Weights of a small transformer language model.
Size: 25 layers, width 224, 4 heads of 64 (2 for keys and values), vocabulary 4096, 21.2M parameters.
Architecture: RMSNorm before each block, rotary positions, no biases in attention or MLP, untied embeddings, normalized queries and keys.
Training: a variant of Adam for these matrices, 446M tokens, 6798 steps.
MLP neurons of a small language model. Each row is named by its layer, matrix (gate and up: input weights; down: output weights) and neuron, and shows model dimensions 0-191. Each number is 500 + 25 x the weight over its row's rms, rounded and kept within 0 to 999. Numbers have three digits each. A neuron's up and down rows have the sign that makes its largest values positive.
After each neuron's rows, "fires on" lists the tokens most often at its 100 highest values on Wikipedia text that the model never trained on; "fires before" lists the tokens most often just after its 100 highest values on Wikipedia text that the model never trained on.

L21.gate158:518463496500500471506522503546483524515539500522517492489508515496508484479473480460516536534482492531522523501483544512514512548506536457503525500505496486508493502501565498514493530529547474467470481482471526493508522504467523509527522525511504480484500455486484536529506501520499499542540555504470535503495514556478515508525530473501490445465489507479493466520504492484515517477482539506499499501470499474494521507452547484502503516514500504512486497539474490471528477570503493473440482482497531494576498524484469502509498451465501502487546502472490501466518460515528554498
L21.up158:526502509515555538524487481509499503519513502485495526444507517494496458535473456541513479522490532519504518494493515511483490543486470487540507475472515492494467496502490471471531516485518474532458504469492468467499497518468499527493540516499508538466433500519522518556512497511485482471524500519495534480513477491465495501476503514486504494455486507489514493519482463489506499530471496480439562488492508527548467560534515494506524484515508502495512511476486521526537506514459537472510490482552424495487510494509507488509482505534486497492482463454503480483510536502499449462
L21.down158:492541500510494494495497549507478491471525511463458503550483499500498527492514510477508535538530452513480505503507440495509509482472508468480492488536522490510499499504470505485500503516508519463510462498521506489494524506489454530469495531500464502523535509475531524525498525555524501505496483462520514502467487524508505455528494485532520489538496513474491490496494487523539516552530536533542499508507505518469493433491522484544496533507468494527499470518482490503445524506487493518487508502513507478537500496499497475517480493551491503621525482500506489512484532484501530551
fires on: " |", "|", " December"
fires before: " ", " \""

L6.gate482:456504510457474521466497466495538563482523440512495451480511491473496515494494510460503488454479508480509527493464518510504491515532499488469507500530480467481490466522534541514505498517502540494509513472497542464491507517532491507503483501497497489453576490480511499488519535528457491499513467494508475487498536575503538476501501485510485497482470510468515484466483510531525498542489557458511472516500504472509497513500537513475473477488450532539488500473481497554522497492461486485507472519475496540472491492500510480499421503535498534485510493480493503489549458485504495495
L6.up482:471514534464489469498470481476523508506503507543464460466509478487533520490522505507477458497502524461493513469455509518527482490536512501465516527549498507454499494509480497470513529488490507470541466493500526496477474496526482509490480444479523465488522525498506518476540521525490440483468463566492485518512507517485513457501512507495526513509510496512501504478440500574506495503505569480509516493508482469526508512463498507516514488498469507535498523508475488549502513496493516505549469489480494538483508502466504457476438512530512465504529519486480487494508445495514442526
L6.down482:496497532490483519468528477477534475501521516483485528544503508514494540488515512510531456525481499485491499492487483517530543482511520511502510511512509500455468511526520508515437520519509504490591489483546503500527504496489528474502501508460498471507483535501507495508527499501499518482454532536512452523497494509480489486553461488510513509509529589506522501494468504540513461503498532495513501491460500414487386500475529550483535485466490511486478514540489503507512524536472485504516436492495525516512495521482506491521482493553523487430489492460514500503494493510493493512
fires on: " |\n"
fires before: "|"

L11.gate155:510506506508503474454545507500477497486492490538465521492539473458531524457513514505492505520520469507507502511449508530497504508515490483503490480487528535471554465526507502463500583497538527479495459502503509503446459543483516501436473499485540450499478511539489510488548474546494516556476471525493507443503530544501543517506512476495508493486496514450477497503523485477498512510508524496513461528506510470555539532531530519481482495530475486535505497510525496497461438511520461542514508499490503518432519493482513509499525480527483539516479515516475487515498534462489527521
L11.up155:497470452550525512501451517500477488538472459514508521499492513456498507460503546477500529478451507489492485515515520489482510540505498518484508489483522540513495521471499489466493541474519492528541506498476484505475459503499482486453512502532504481494501502528478516464473476496475546533524491518522476489538501478502477537511487479523518551462505503472462525498457493528475482493484499488501482497549510520506513508519521507519477500507509498506535531458507476507478471536535486539536454544501481504458560477531502474515475499505482488515479498525464455462495550431493536505
L11.down155:522448479523511484493490513536507510485493485477506518508501538512481488477518504496495503471461522471500522470496512506531507490524486491534517518494507522518515509537462493498505524506532481513492483533471493451490495473514556488467510458521467511558499488515502531525521496458474465494497423520484465523482486524498476429485460517574447526480503548486448525501454473520480514436512469502466471474492478509500496494495521546471511500464516463503525500469549483516506490531509488498500473514485480481490545448506494508478505502479486508512476458523484491464471484494490469499
fires on: " United"
fires before: " States", " Kingdom", " |"

L16.gate760:472541518495451513477508517462561496474527506524496495466537497526435524473521508516499507489522508511487501486510523472481481500531494432519475464467475468506468499485521478498491498529531521515492490509475514494533510531513478516525505471494513501497486459517547547471465538489503476486475497496504476476527495513523488493463526487521476462516485471471504478528517513570518495514498502461496526492517474481498489496488491491500486504472489514550495499513486558465437494479502526476482510460495501532502554519453476506463490486514466539517512528472490451484505483532531476444
L16.up760:485543491478497493490460496544490490483491460480514514524493512514447476518496517560490529500536527461506498475485485501492490515517502480483541508479530487488507499465497489482550490519504498510431488496517485560496514526467498505461517485522513503494498469460476508486516511492494454535492475542484501474577509502513510510532488480480464481473477530437491571483477497484482530482509504513514537509544497494530491498548481472487524501481535537474527533527513501466488513476472496455510519478497498466504506510451528487518477481541471532472491497481453496502492471460484487501
L16.down760:520518511477481465498473503489508498505517487484461518502492467523521483519483523492457499521545517455507501459490513510471500469485556534530505458539501488478532493472462514503509502484509520515517522518478521504487526499499574530498511504477503525526498498445504511509486513497486511547530481505512472508514493488531523469514484507484504520498472532487514502517484486490477494518489540563467536551487523486509517526498496473474534497456490496478491498561462478466483535522471515509466506439526516488510530477499522519540485476492486468428503490482478531509505519483526513502
fires on: "|", "-"
fires before: " ", " Total", " Turn"

L16.gate205:509537536526510513566473518521503518524498532460485502522538534494497512504499474494516521497464515498502545525521533506510495510490488499506503511462484474491490499549525507505489501537518522496523510491533547486529498474509520462430487507499450480504504539489540501471534495498487480496465516518501509483456477489499509509511507546494460520536542463511502488481527475478526476468463467519499475491498546432525502454471486516485502483507491513490491529519515511521462509500480555524462475551479481494533511497493477530496503501516516462550513467517502495517525501471487503503
L16.up205:521504499497496444533458552568534488530484478479504529543511479545532454535537510512478483510459521485534535520441491524482511494520532472540493489515485493488523484470481530477492524521491510465557497561532505515509505473495540503514500545520496514507509525481505507477541515477497478479503480501536535512482478502499510461529526494472450516545533520512506491487486505513478500478445514523479488496453519461542475451514516537503483521502493513475498512520496457523502555485509515496499500478496496473552503507489502483517499493517498526532498460545511534523509533458526480477
L16.down205:508536474492517402440495496525548486523502497516508539539517462522498470543455539510493480506525494515517504484516493528483500474521548468537499494487490523497542524430529511495533472505525500481538500529484504503497494496522491528523505500511486546446472534479469499520493532483543484493498479495549477517505484513507518447507473497479491504520495582498498504521499510521478488491483507513488512503489500487498435488484510496492500519509499479476473502445514490474536551533517462457504493464487485492515478501485491491559526482444491510471488489504497533524520512483470546514
fires on: "\n", ")\n"
fires before: "-", "|"

L18.gate156:488525507530489486516493479499504489484504445494476462522513520443501533519500523483479540527522496546493510510468531497486475486506484486488476488467528507473481449517535466486542489483563528470473498536505507518496506507477541472507490463484524518498457518467484539485525500546503506505454496502507519520519556520500485540508510491503476509523458467454500475485477511471498468524491500460528494469470496460527541525543516490485475460477474524531514516467489505548531475455495484507536491488471503481478459472505523539485484523500499513482539515496551476481519455486511501483
L18.up156:463511487498532478506484491454510489498483496523489488501453480490510534485548516512557515514484526519506505484471490476491453440514485529441481530499512526522501471477498438507549500489522482522487515545476500485499516510498487538509529503501553515499460463480524510434501526485503512515483501504540499504520522520465454523511481495472432492549485504466485509452517477503510503496500528487526489476517494490529479468528514507451487520485495521521477495496482514524493507471524495461508463489466501468489495469497511507508499505477496515495539487488509485536508484558481420481
L18.down156:488479536498528497489525489477508528525503483513500490545500501486528522522490490545505485504521525493485508524497486529488464517487489484474505509497458527486486472439512477504502499511490521494496503476514476500559466477565485542538452493516507487521489462506510515493566494490486522489467542491477490525518494570442466504506474493562473484494506513462490529489488504488525491511506485496538498530514507539471481507529527512480499460479500476546452470504528498484477469486492505547506558481498497521545533511497488440535500502522486531509496512479489495540491528514490481542
fires on: " H", "1", " ", "|---|---|---|---|---|\n", "2"
fires before: " |", "|", "1", "."

L15.gate242:521498481490546543519527476495454482521555516559542486514508487482488527454491488544468509518486505441512495517528489494456506467497523469504515479516513525538499514512508530533466482519527485485510501473453516490532524507526525478468485501503520485525506473548490502496561447543493469488502523498562509478467508538503482535502481523447466494479498492486574473476500515541530510493501483510498522502483487524490463559502480500503509547519494513492515499535469522497511506498457496541522476472501477456545460529488516519508485492493458508490501461491521503486527471494446528505
L15.up242:518435477481504508509504537518528495521495567495489518518503474514444504473463534495528504505492459523465491482545521555487517471514489486511523537504486524496479516512528520503475518537541489468488435511474482484512506479480529502495470509544534475501508515541485508455510459456524476524505479492519509501460515523472509532507465501474504501504533506509532513495475539506500504518506504503497520528490449535545489522501519514502511533489516465505532504535465521509553561505408502515512471510526494530471486507515529525511461494518499511527502480544475496500511443499490478520
L15.down242:454540495444491518459497508513492525535512487498496500492485498502527533518493532501507503490523466541493523484526491485530511503486498495540472467463574550494533515502502459507457504490492480489473490470527492515513516486466534516477513521465544418542523478529517479471501481500460493512538556528497501473507540486498536522501485490526492503544504508488471465503513497535489498518503563527502523506484476494530487465504540519517477494457526554518478496568490484530515513526530493527485476534480522495484500468526521457495507498490525543443497517512492520449511520517506485506
fires on: " |", " ", " —;", ";", " —"
fires before: " "

L3.gate33:467497490530442533520439480510511472503504476521506525509510493514518487555511468495521481532516535497493553470456508477508498492496593494517486505504472495489498507500539518519523502522526473472513488507511478487474556529468480497430526455463539490492460474529476511540487520525472490465503507499523539469468501496488489460522520500472523514506480508496508471506478466518523478502440538507495547488482532487529510466502500499477515474469486487563477484495549472492514489521486517519550518520492466483538477497482498487497502534513529474491491519484503517487545484491492516489
L3.up33:502511585501474484518511501459517460483523491517542516484454468529500466514490491491485445519473524498519501473506484514528503511511536521443544498493457506507488513521532514480497501514514481505513515440524532528514513552503492484470455498481548518509486477523468487546480457517499495497503518516523492521470453478524503483483502497512470500517502532494475473537491525554509552529467473526521531458556508512519492510510531480527502463530474494479517486516516492542490511501499473478505493501475482533496546487527522518522483513496475485510540489452482467505522479528512450490
L3.down33:506522495474487494505506493531492500509469513506496487464492458486481513517547492532489510433530472520436511514491515481495512502494518506508533511525517550447495511483500492483472520515531493501533475504469537505467510484511498451495489500478490495488559557532531501497534454488454532437510502501546476502509484477503519497483511526499525490530477563518484474428505481521518522456468514481491515505489523520526456494518490488480472489508512554488531510565468496494531520496483488450497490554484569515469517515491562484511503517520505495493531519485492486496521490538545474542
fires on: " |\n", "ate", "ic", "us", "ated", "ent"
fires before: "|", ","

L15.gate844:500532483478474465523509497504469487507536503452479505476451530495491495519511483487518517483546511493517507530505512500498490520519485531541528506522478497507489490542539496470474477471565508481485529510514540512492495494505508475493473476465467478471469551499541479543494482487500517534500494499485512538485550446508537498536472489505495473503495463480535562541477497515500478466528521501472477464511467479509499529519485537469488488473504501511480473493468496500529487439497476544467513497472537550571525449473484485530512465464512455485483515495501509502475493487505529453
L15.up844:540542509482466490533503530476459518501555506493507464523461505470466534436487469522524506512497518490453504510500511500514490517497528476461486490525530530465541503527485481503446530431568504462507501454493451478485542480507520486478519493531520504510547496521476492494507494490501534503527463501501449484503508527472467521497473497456513493511474531497503508511510512514520483492520499459492514468528524514492468493505442512497472496495546470497492522533483502554476497501489482513484511537499497511487494497479526546477518509534510505487537482502456475496502516512474459502
L15.down844:479510506482510441485476482515481488495553493543504500471460485507515485450492521485503456509517492567494491510479490509474497507510486517450452513466505492525473527517455519487528510510524475489509536500488473477509523479531505503471525484509491496488497489478466523518500499504518519509481490496496473510507507471516472513538534474486521494511463522540527517475545508440531510483535498519493484521482509467501450493532485524463507520582498507476519475460488484468508481458520469504496525500534515517473485500460472561518502477481534477412507532471468493501515503493478504472
fires on: " |", "j", "h"
fires before: " ", "ani", " |", "an"

L16.gate440:521527514513495488550510495493500519540564485469501472453505484517539496505466546500512509420487523507504511493491525496509512511499532506505499467501498519503488484494524532518509507452524501490503513507490510503484538496495486495492537507486508518520513458500498488531463505496501502488451490510514503467456488484500493518479558496474511526481510486446499476491457489500501514494511476527508551472508497512509511480481541501509453536450487495495481511492547493496551528495472504469484472491445494470509445457524557553502471486514492504490459487505512462455542534498490487489
L16.up440:506462466488528524596490535523494505524522515480506535459521524512546480507502537502499535477470533493511468495473518479531515509481450505511495526506560459521486487495479508491478517523516468525510452518543492503521495535489487500491491492465473504533469497502487516507478537451508478488489497542498505501490475531505490468503471492495478521478497504459498500453481464448528511490489475545484559455525498529525494483527522514512511492486477450516489508489467496492529520527492514530538507507482433470504428507523502531480482478495482518505533514490476472479537471502482514504
L16.down440:489482484503518505498476479436473519506545561476519493528538494537505474476464488519533487519486503494550522509433469423511490496495496494489431491510495473518441495520440480473518529501495526558516505509524463496491516520517524499495507465482541484511501458513531488497496503488457546493520506494484535525525536532523501504563480507535516496501523484502456502500523505461495530493462506473514490512504492512535507495510489501502552470524546511489485502575537535531509526470472504529485517537526504479484547498502529471476518492483464514499505488508522492472465523512469500507
fires on: " |", " would", " did", "et", " us"
fires before: " ", " not", " that", " be", "ually"

L8.gate408:503520502503494554498496511526511471493473486509515496453551497477500482533518500437434562519497488529465538535495531462500506488511491498457536493502487481518501460527532505485536522482526508508491509471451467490489516530484494454509482518446497506481502457569471475512524494487495543497481517463488529466471537496504503489503538534496513463505479431498546518466540471508474498542511469480479485536524480523496496514485469535487464522474496513528471487486497483544518494482505514473520501527539501484519494476495464490497496467514483503514479488518481510508547499480515497490
L8.up408:490499490465516539493509506509452488526487472507513501481542480495517502540532495502447525532488499490532529522486499494510514444485500532508526487493475488504510493525491498486519505472492465504511508504471482481466488513504510497491517525511548469476475500518449463503545497489513520508474480504497525473470520481502509473544566524513497511479501503478518522467523515547479490562506480513467521515510490512491459502482495559487464521439487517514491481504492460577513498488534523466530491503518495481507525501483499470503492490494464516505480497491513528509500513524532518468
L8.down408:521500531504509473488511489499430542540491497525537502545471474475516513494507540541490466520513511507520449473494475499533501482516472492535474519522491485494483556492495474505468494503469472497543478511497517457511475503476548519479550491534537518498490513493477533460501553483491505504482505505495528498541482481469525489531502509507509523468523537515482492514497493534492492488496503549519509518474478501524414497457533520493532466456520515525502450544485486555531555499521476496508459479513483503485510512474535446506484487525501546504474530492529550517488534487527508467
fires on: " |\n\n", "\n\n", ".\n\n", ")\n\n", "otes"
fires before: "==", "===", "|", "====", ":"

L2.gate122:458510532482467554506447531500502502518482500485502488505502482501458491504504539487510535458509488484482502476495479505511505526493482494488511506507518451476496502505535535505568489466531529473519511463498541523497514496543515426482502493458480519498505483481508521510563518556532494531531494491512476487524471470524491532499484515502520508463475486506476458471530553531519486519502515455517485478481519487465535503462469508492450469478529459489537498485469494521463446532509465483488498499515505471527509514484508487443499536492482486501533458503481501512503471495500518502
L2.up122:524528476498495514496454506514530506541523498490497519481508524501471460465485511521540490522451494487466539466481538507532482525431453500499451534494517489511527492490512467507494445513510485521481505488485495480526530482533535462492450509521458521517505470453475505463477511523500491519503450515447540538530506498491454429492459518498515480482512491471542495514498493533505463517483497531544495469491527464506498532523479485467472517476529516520500529489485522490486551488505510472508465470507479489482525533498520510498520505508515532489463472480483497508504465535560537487
L2.down122:488527509510509504468474499465546505534560454489495484489536509502463446466494502520491498503458485439503510503484548515477497509517486492526543483483463512475493525474456524523536490491480542502525487485492534483509501509489540503510495480496484501498474523517488531497477477511521533535504461497481513436521505484543476518530484492470542476468481479482507503463494511563502507483473524546514484477477492477529571495547452474504493504466521517491487490546497511520525525497513504490493484475549488513490509481515528520490441514487480530502505496470533503520501500513517507495
fires on: "born", "ius", " Jan", " born", " Frank"
fires before: " ", " in", "e", " R"

L8.gate124:479475517520512472478480494511495487506516507490507521524489482481493503481519543489499533471547467500555552533478523511497526500504466493496472497488496498453543473488491503487476549498510523501469527496503505517506455473471511502488500472514495458496521504499530521515504486527472510522487531491509518482504465468487520506462486490516514488478493469491480460529511526550546543516500524515501531540459532496486487473470501493447492491477501501541434489507532478506483501529485512465479518495547466560538562505491527500469547454479532517487444515527467538508516529535517508493
L8.up124:501500443526486489576522540531530493494545515487510532504518467500465519477519504534487515487527514511515546509508496506516478520527515489485505531470541483442506494499510500529476524477554549503483541458491499534516507528503491532540500471484485519486503467554504458490475466484472539504491541536509516495476494497498537550481486490512520513522475474509498470549500494493541518485525498537498494483473560540499479508489494516451470475519525515514471468521477526524454535508490480459494542486528498540497529481499491496468475503494530498485446507499500509515561520529501508494
L8.down124:461565502488524500478510478485526476497543480504499528512485483503519484469480508513496530490523470502562522480472528513505518443508513497496492486488520508472555539501498435496494474513505501543493472539511507526473515466495503525483502498543491481548453524449502499445446490555514484514446516548535495505524477467479502521483525503497511474527535515478511484483489540508545488491511532505524554516464501476493464501445522490481529487500469531496480496561474506527477486513484554512493505496507486508551499532505533510499540510486510502503453475502495513494488509510511512476
fires on: " |", ")"
fires before: " |", " ", " To"

L11.gate680:471485519455490483478491482486453542534499499538466507505521454537512521508509509511484535530525492527518506523512518492495515482551541503477503521505410480507514484545524518496498443481533503494511514533498516510497491509502491490485500494476498477509484540511493477491532437510465475504484533508490516514417493534533519492505447476521521476547484482491521474498508490507505502474521508550490515488541481462479493538483509508464472445473483501519455529537482528519520517554492457525488491517502525494513486477467512463490494447509494501495532539495504493489555517480502516481
L11.up680:485476513479495506438478488494453527532519512543472543514507469525521537525507491525490492559525511488490491494496492490538502464518541526504521498494439506501533512485491513498471474524470482474544510539533494504475504541467486542505514506490544483475498496482464503524461493483489470508512524513509507498476490557527501454537481516472494483511523553497490458485502483496491492500524539540517535491542486481483439463503524506475516445489504477497458507586495458497522537529508504557513496499541531510493511509461494502482522474499481499505530517512484501497500527472497495468
L11.down680:491533499500511553502525503498517463455492532467509519453475557468528511477515503480499486480488522508478483484508502505499524482487497491505485481540535493500500504468446504466502552508540468507514473489504485486488507500477500525537493505500501495479484520469515533522469542475525515522518458519521480474563496475469504501550529500483500476502500600472488533494460508486467483482480494478495519484514514461517472509487465510511519499512514492460521493628492454487469513479503500473519466491509506514475551498508495527531508520518527538492500473503499530524447527531500491490
fires on: " |\n", "="
fires before: "|"

L21.gate83:504492472485470465538508499553477531498498468484522467499521487510493497490526480493513568513541464533501491532520522524489491502518518505444496487512497499476517485520551505517492500503531533475479487497497476488477518515509476430464513447495524528505495537489470493481483473507454533525482481488459523495480483495513506551508532498543473446509500429489492505508514470514485515492514534515509512481505480470478502568482485527481448544469468464456481543461499530505476533468516488469465506497527505531504513488524510511542480464484489519546470507489468454516482487478487524503
L21.up83:502500488512517512537539514471484499474467496515486480522438482490513486525535507498451544542484559515494456476490514515512510498499508574496486516542529529477530505494510443495490530469504533508509523563528466509510500515460504481530525493543472532493511526513505493520488493465498497562519458498500476492516503499498504536584508500532454515543512499492509482502495502472500509532528527510489486506512500514484510497474480506541475508488498495472528483483506504494433527465541521492454520525509496490516529489510516521510469463493491500534502503472486489484481473504479472510
L21.down83:467518508472517504488471464491527482545455545538498494451500493498517492514463499506464525501508489471498500473524504482517489505484531505514496526443539516496437473498487447511484476510487461555523492491541489499518504465505484551539510496457492522479522490542524490501490536483485517495512464553485523499518501502528518462503500505489513503498501510479474540495516486461552478476525463500497474472498503506496512502519531520510540508491525474518518448516473539467502493519480481494506485503562438514494491510504514492484516534484447481514483484516537535526478517467465484475
fires on: "2", "1", ".", "5", " g", "8"
fires before: ".", ",", "overnor", " |"

L3.gate817:440506518495484500519503535517470516508494433535461509485509497516512457563495509485495483518521478515520518507502514544475455490476503486502523482483490501501507492517532488489515482502533524520506503504519479519514485499445486510521507481492484485463475481469483540502467508509486482454440489526522533453522468508515520450463541522484508500519477507506462494527495485509496498510517503522485527552537486471534492536485529526479512480494520484504490476511506449475499477484492515480453515485530450521547533503512498500520508496523474534494501408527500438506508508481547468478
L3.up817:459525520454488538502476495513516515514485477490495478524495554529432496518466524552513522474519485500489474457535481507499474498495530505481500514462500550507525499481525473488477537495504553512489468504471478496516498494494502460498517516499513485449453470492513490507493478543523541482475463530528501528540485486581515495464524475480486496496532495524473538493498480546449542506494501487468523476524510503514510507479472474525510519517525476498468513499536492478496458493493489445477509459491488531508530510513442453538517498522471517491521469490481472508490465470509459480
L3.down817:496524526496484547515492517499499506481528488483465491511537502492488488514487474505544480575536494521501493453539518515484507473509510567519526475489510476514531501512503485472496508507527535509542515518524476559508488504487514492497488497519489471508505510495488494501512488504480493495467489522504510490501470513486491499499513498501543474546498539490514483527506509492496558513479508491523518526478475499498455511490518491485546530474502502491464510615485491478475482520506529499449552464502523520516510538537492518511526468484462527418506481480499497495502471504515496498
fires on: "|"
fires before: " ", " Party", " Rank", " Year", " No", " Date"

L15.gate675:525511452522492477516473494496506526494463455519494448509448486511514524500519520525496512499531510488499496521511518478480490550502488511448509522499499471474473480506517536471481498470533501446493513527476494492496480503427472449531500498482471506517484464472523524495504500515512528476463526526520554470471540539536493538492459516492494459525488495491507472527503532509516497515468480502513517505514496523493520534536502479511492458486469453514448519512505557530504471518510512497469481496481494544512504478507509505530550481505488496483492492479528512499495529517517532529
L15.up675:514512528496533497475493508474511501478509459448530480494525504459503454534470492508533481474498505517513491508525510503449519506490456522504504506445491442509518535507512448457494457512487549526526492519535491493497495531512507502514504525484487530488496513497491489568493470501489531471489529493488507461498473509478513499450574448517501480497520508478493504499506471503468486532467511560471506489492498519492472508519507512516497513460507514517510508500458500542492471499502459524538519502474488485494459501477440479509492535505528525527506471466520514492516495533487534457
L15.down675:533537535499539495466528543461489548515500546489449531513497478532516548492514529493486525502528508460504546481486502506497543489494514500472497553520493481507451453503477523490522534515505529494534487496501500459466548464457499473522447505483463481501501508505541508492530518504475505492495531545512530549487494507505541490519450489539491533532516501494520498486525538466524496463505505518486524539523509551493504499502489515509531519482493480508506480502522512495527500534510507500489493521507483495527464525451532559505496502505514482459522498492522523513530529488483506515
fires on: ",", " May", " November", " December", " April", " February"
fires before: " "

L2.gate884:556516534550485504528517490490513481449472485509484500515526501488509504555482491539491521487503505509492488464487557470434493506495546466473467486495523514484433505528526486514463492508502506477501482509512432475499496508546494499489545516540485468513483514499443499515490437493534534508540478516516509488537498466516558470498482494500494494478514456483507520478507453458539512495504509536499500505456505506515507498472486501509440497474483512522498505500487498548493478489501476499471508484488505533484484449512498440464473522491475489513516518554482532480524483512503534510
L2.up884:507493480508478468492484516463496506487486483538488522469492509503518518529496531502459487505510484506503496522520480434506505519461515497546475492487542513515483454469488502524487503535510541518501518499498495464487477523516462492485506551454501487537468481490509474492518506478462545511487481485530459488491480512466497533516514442530519507497525516483463492519517502514482518506499498505493517508519518439534531499508503565539479477479474462507538524512481509491501504467497493556534442490502557496543516566488477480502526496509537485484497454511573457552508504485550507510
L2.down884:500471461492480498491464494506499496447521489499463512468447528470505507479495505489517436493495519517461504491478524493501503500468483503554471506510550517500529483550576472519479508500533555524505546498498515475505489526492487553481528501485526480525489504500509516487500495510465487475489457511473500495502489537529496500530546495549510544452514483496479487507506507513484477539502507497499517499529518507497512494519481516532499522479485468520502493384493525486497516463502500528493479496530530537489547525523521506495528448465544502525500480518512463521492538456513515543
fires on: " United", "ev", " Sw"
fires before: " States", " Kingdom", "in", " |", "en"

L15.gate124:534496521462509479512505466506469483523546462488477438508496469471511461452517437518460539516472499499487474519478466532498503520499503496482504477506450521510493503527493490510481477442520534474486508468456507484519515514521478490487508504472482455503528565484497517473494534504463516484475530470497508532484511510520479521486489488498516456510488463523483523512511510518508509532508533494491494484488539526542491492534513485474501506506468525530527583543490506537476499504458505476514533503534563514512503520461503474490489503495493467511515491489485494497520445495482512489
L15.up124:528519484506534483531508504504509498522524486469525469502491502509474471473500525520547510498507523438527514545499518503521513542514511474524534499534548448520460496502498475516519492495548494523474489503482473471491491470520498492511474488465484539524460497492513470488511474480517520470470482469485481502428451463505485482474482564500469518490495480510493426450503540487494483534507522481497473529504519526512503486480502538478501490469419541471537482516484462517544474505528497504529528507508451499542501504483521530491487543508488516479480515513478545503472500515536454485
L15.down124:441513531507453512494530495482490499482574530488497481503522475514514521419570531491515412463490514471504546465505503512496497480493529476498512561491541502489458447464498496507480508514533482482538493475518517530495516513512537468500476491520500493554466493503514466470512525489525507499494491490514491536493523479476474515524472503489513490515450517514477473509502499472511481510498536488521523527507506503528459447463530503515514505521506511463491472556526501518535522520496522473493524522512485481522520456488542530496481516542479494470473523525467507493516515498504500527
fires on: " |"
fires before: " ", " ISBN", " B", " Total", " Silver", " Sh"

L6.gate586:500477500500493491523445531490468519472459462495508474509516464462496474505520513509460461553517489485500482468493491462525515507490532518520486531517516517445500494527490470508494475513544497485519495463500553535520519508453515505478487527568509479522490540519505483483488476513491507508552543503462503479520487519540526498496462484458537519503499522474527486509494500533514484479455500473531546481468511475504505470553496519470445493482517522517463513518467496480465510520512494513478522517535528512505509508484500511489490485521537488504488550529546514478532512521516486485
L6.up586:497480534499462519517463559503498509477482495534488528478499535498505485490497508527503482522520467516547502505472517483478488485467482466475509499458502492505520464500510471486488519560533460482490456477516513543533504491502514526509506510511531471473490499533536519547530528508491521513545490504515513522450510485487513450468502475435501510486517491507457479494487503469472532477475492513459547513469483497491507554511470532493525553512490495533492480510489493509502511517507508464461487498475493490517495490508435502502555469490498543486464484452489510450512491491475450499
L6.down586:506494491512450463486468508501481513496458504480526497504533529481522526504544510543495478564497481491505526504461499509456480517494531478498513529472528480482506474554440474511467485530537485514539486490526541533512567497523500527510513515506521485490473535457489499506521493500507501520505470516498517473523441536507490499484503539488513510462489559473481472518479509497510511465471479497496525496485512421493492501517506545466469497524494488483460497543465472502461533505499468478443498477472515535511500498472473549519460472476550523457476526515516494494474489489505504448
fires on: ".\n", ";\n", ")\n", "\n", "'\n", "\"\n"
fires before: "-", "|", " "

L18.gate791:494526512478465534480532504490498545488546494477481533478519498503458487482517518462494522512443497490481515498475533494458507482525533508520488443486475541499518490467544516488488490526523530493456476484486521500509507511541501471446511500494503491473530497513484523511492445490485541496482505483497541510496504492529485504513523464488507511509475507475541460485485537462486472530482498552513521465509521526481502512522515469536465551471486550474489481498501510523478512476431462486520555523569530465485548493510497466460492467486490461516498494533540488475512497534499536502
L18.up791:505504508457485489546513523486522472510535514494525500557522496472551502500480492513489501505525502491494482500525511473531498526510503523491494517530490501463502567505496487485531503490526495515508459506553507491504478534509527479506488526490527476506520544494469524466513503489432517484432470475475508499506503477528455493517506497497481470508509503560496487492466504502526488487497485491504481497536499529530499507514501439489525508545482520477545517521517487518542548525520502518485473507514465507480486495496505506510442490511509506510504498529498473488495439485535478511
L18.down791:476537523455489504513492531501500506491509498528496497521512483537491572555488478534451483432463518500487497469534482473484504508505525526490489474499510485469470490464523476501526515474551467481520548504523471525532515485478524473524525490511500547499462522562493494496521549460471498506495500488493475496502490479497511482504488501496489489518481489527473477478478512467515547555482494511511476452501517549490490499491526475493510460500451489510498520500493493522496525523491514469468491476481486470462474448495510472545527505534534518516511494531517515454461513487554483497
fires on: " |", "|"
fires before: " "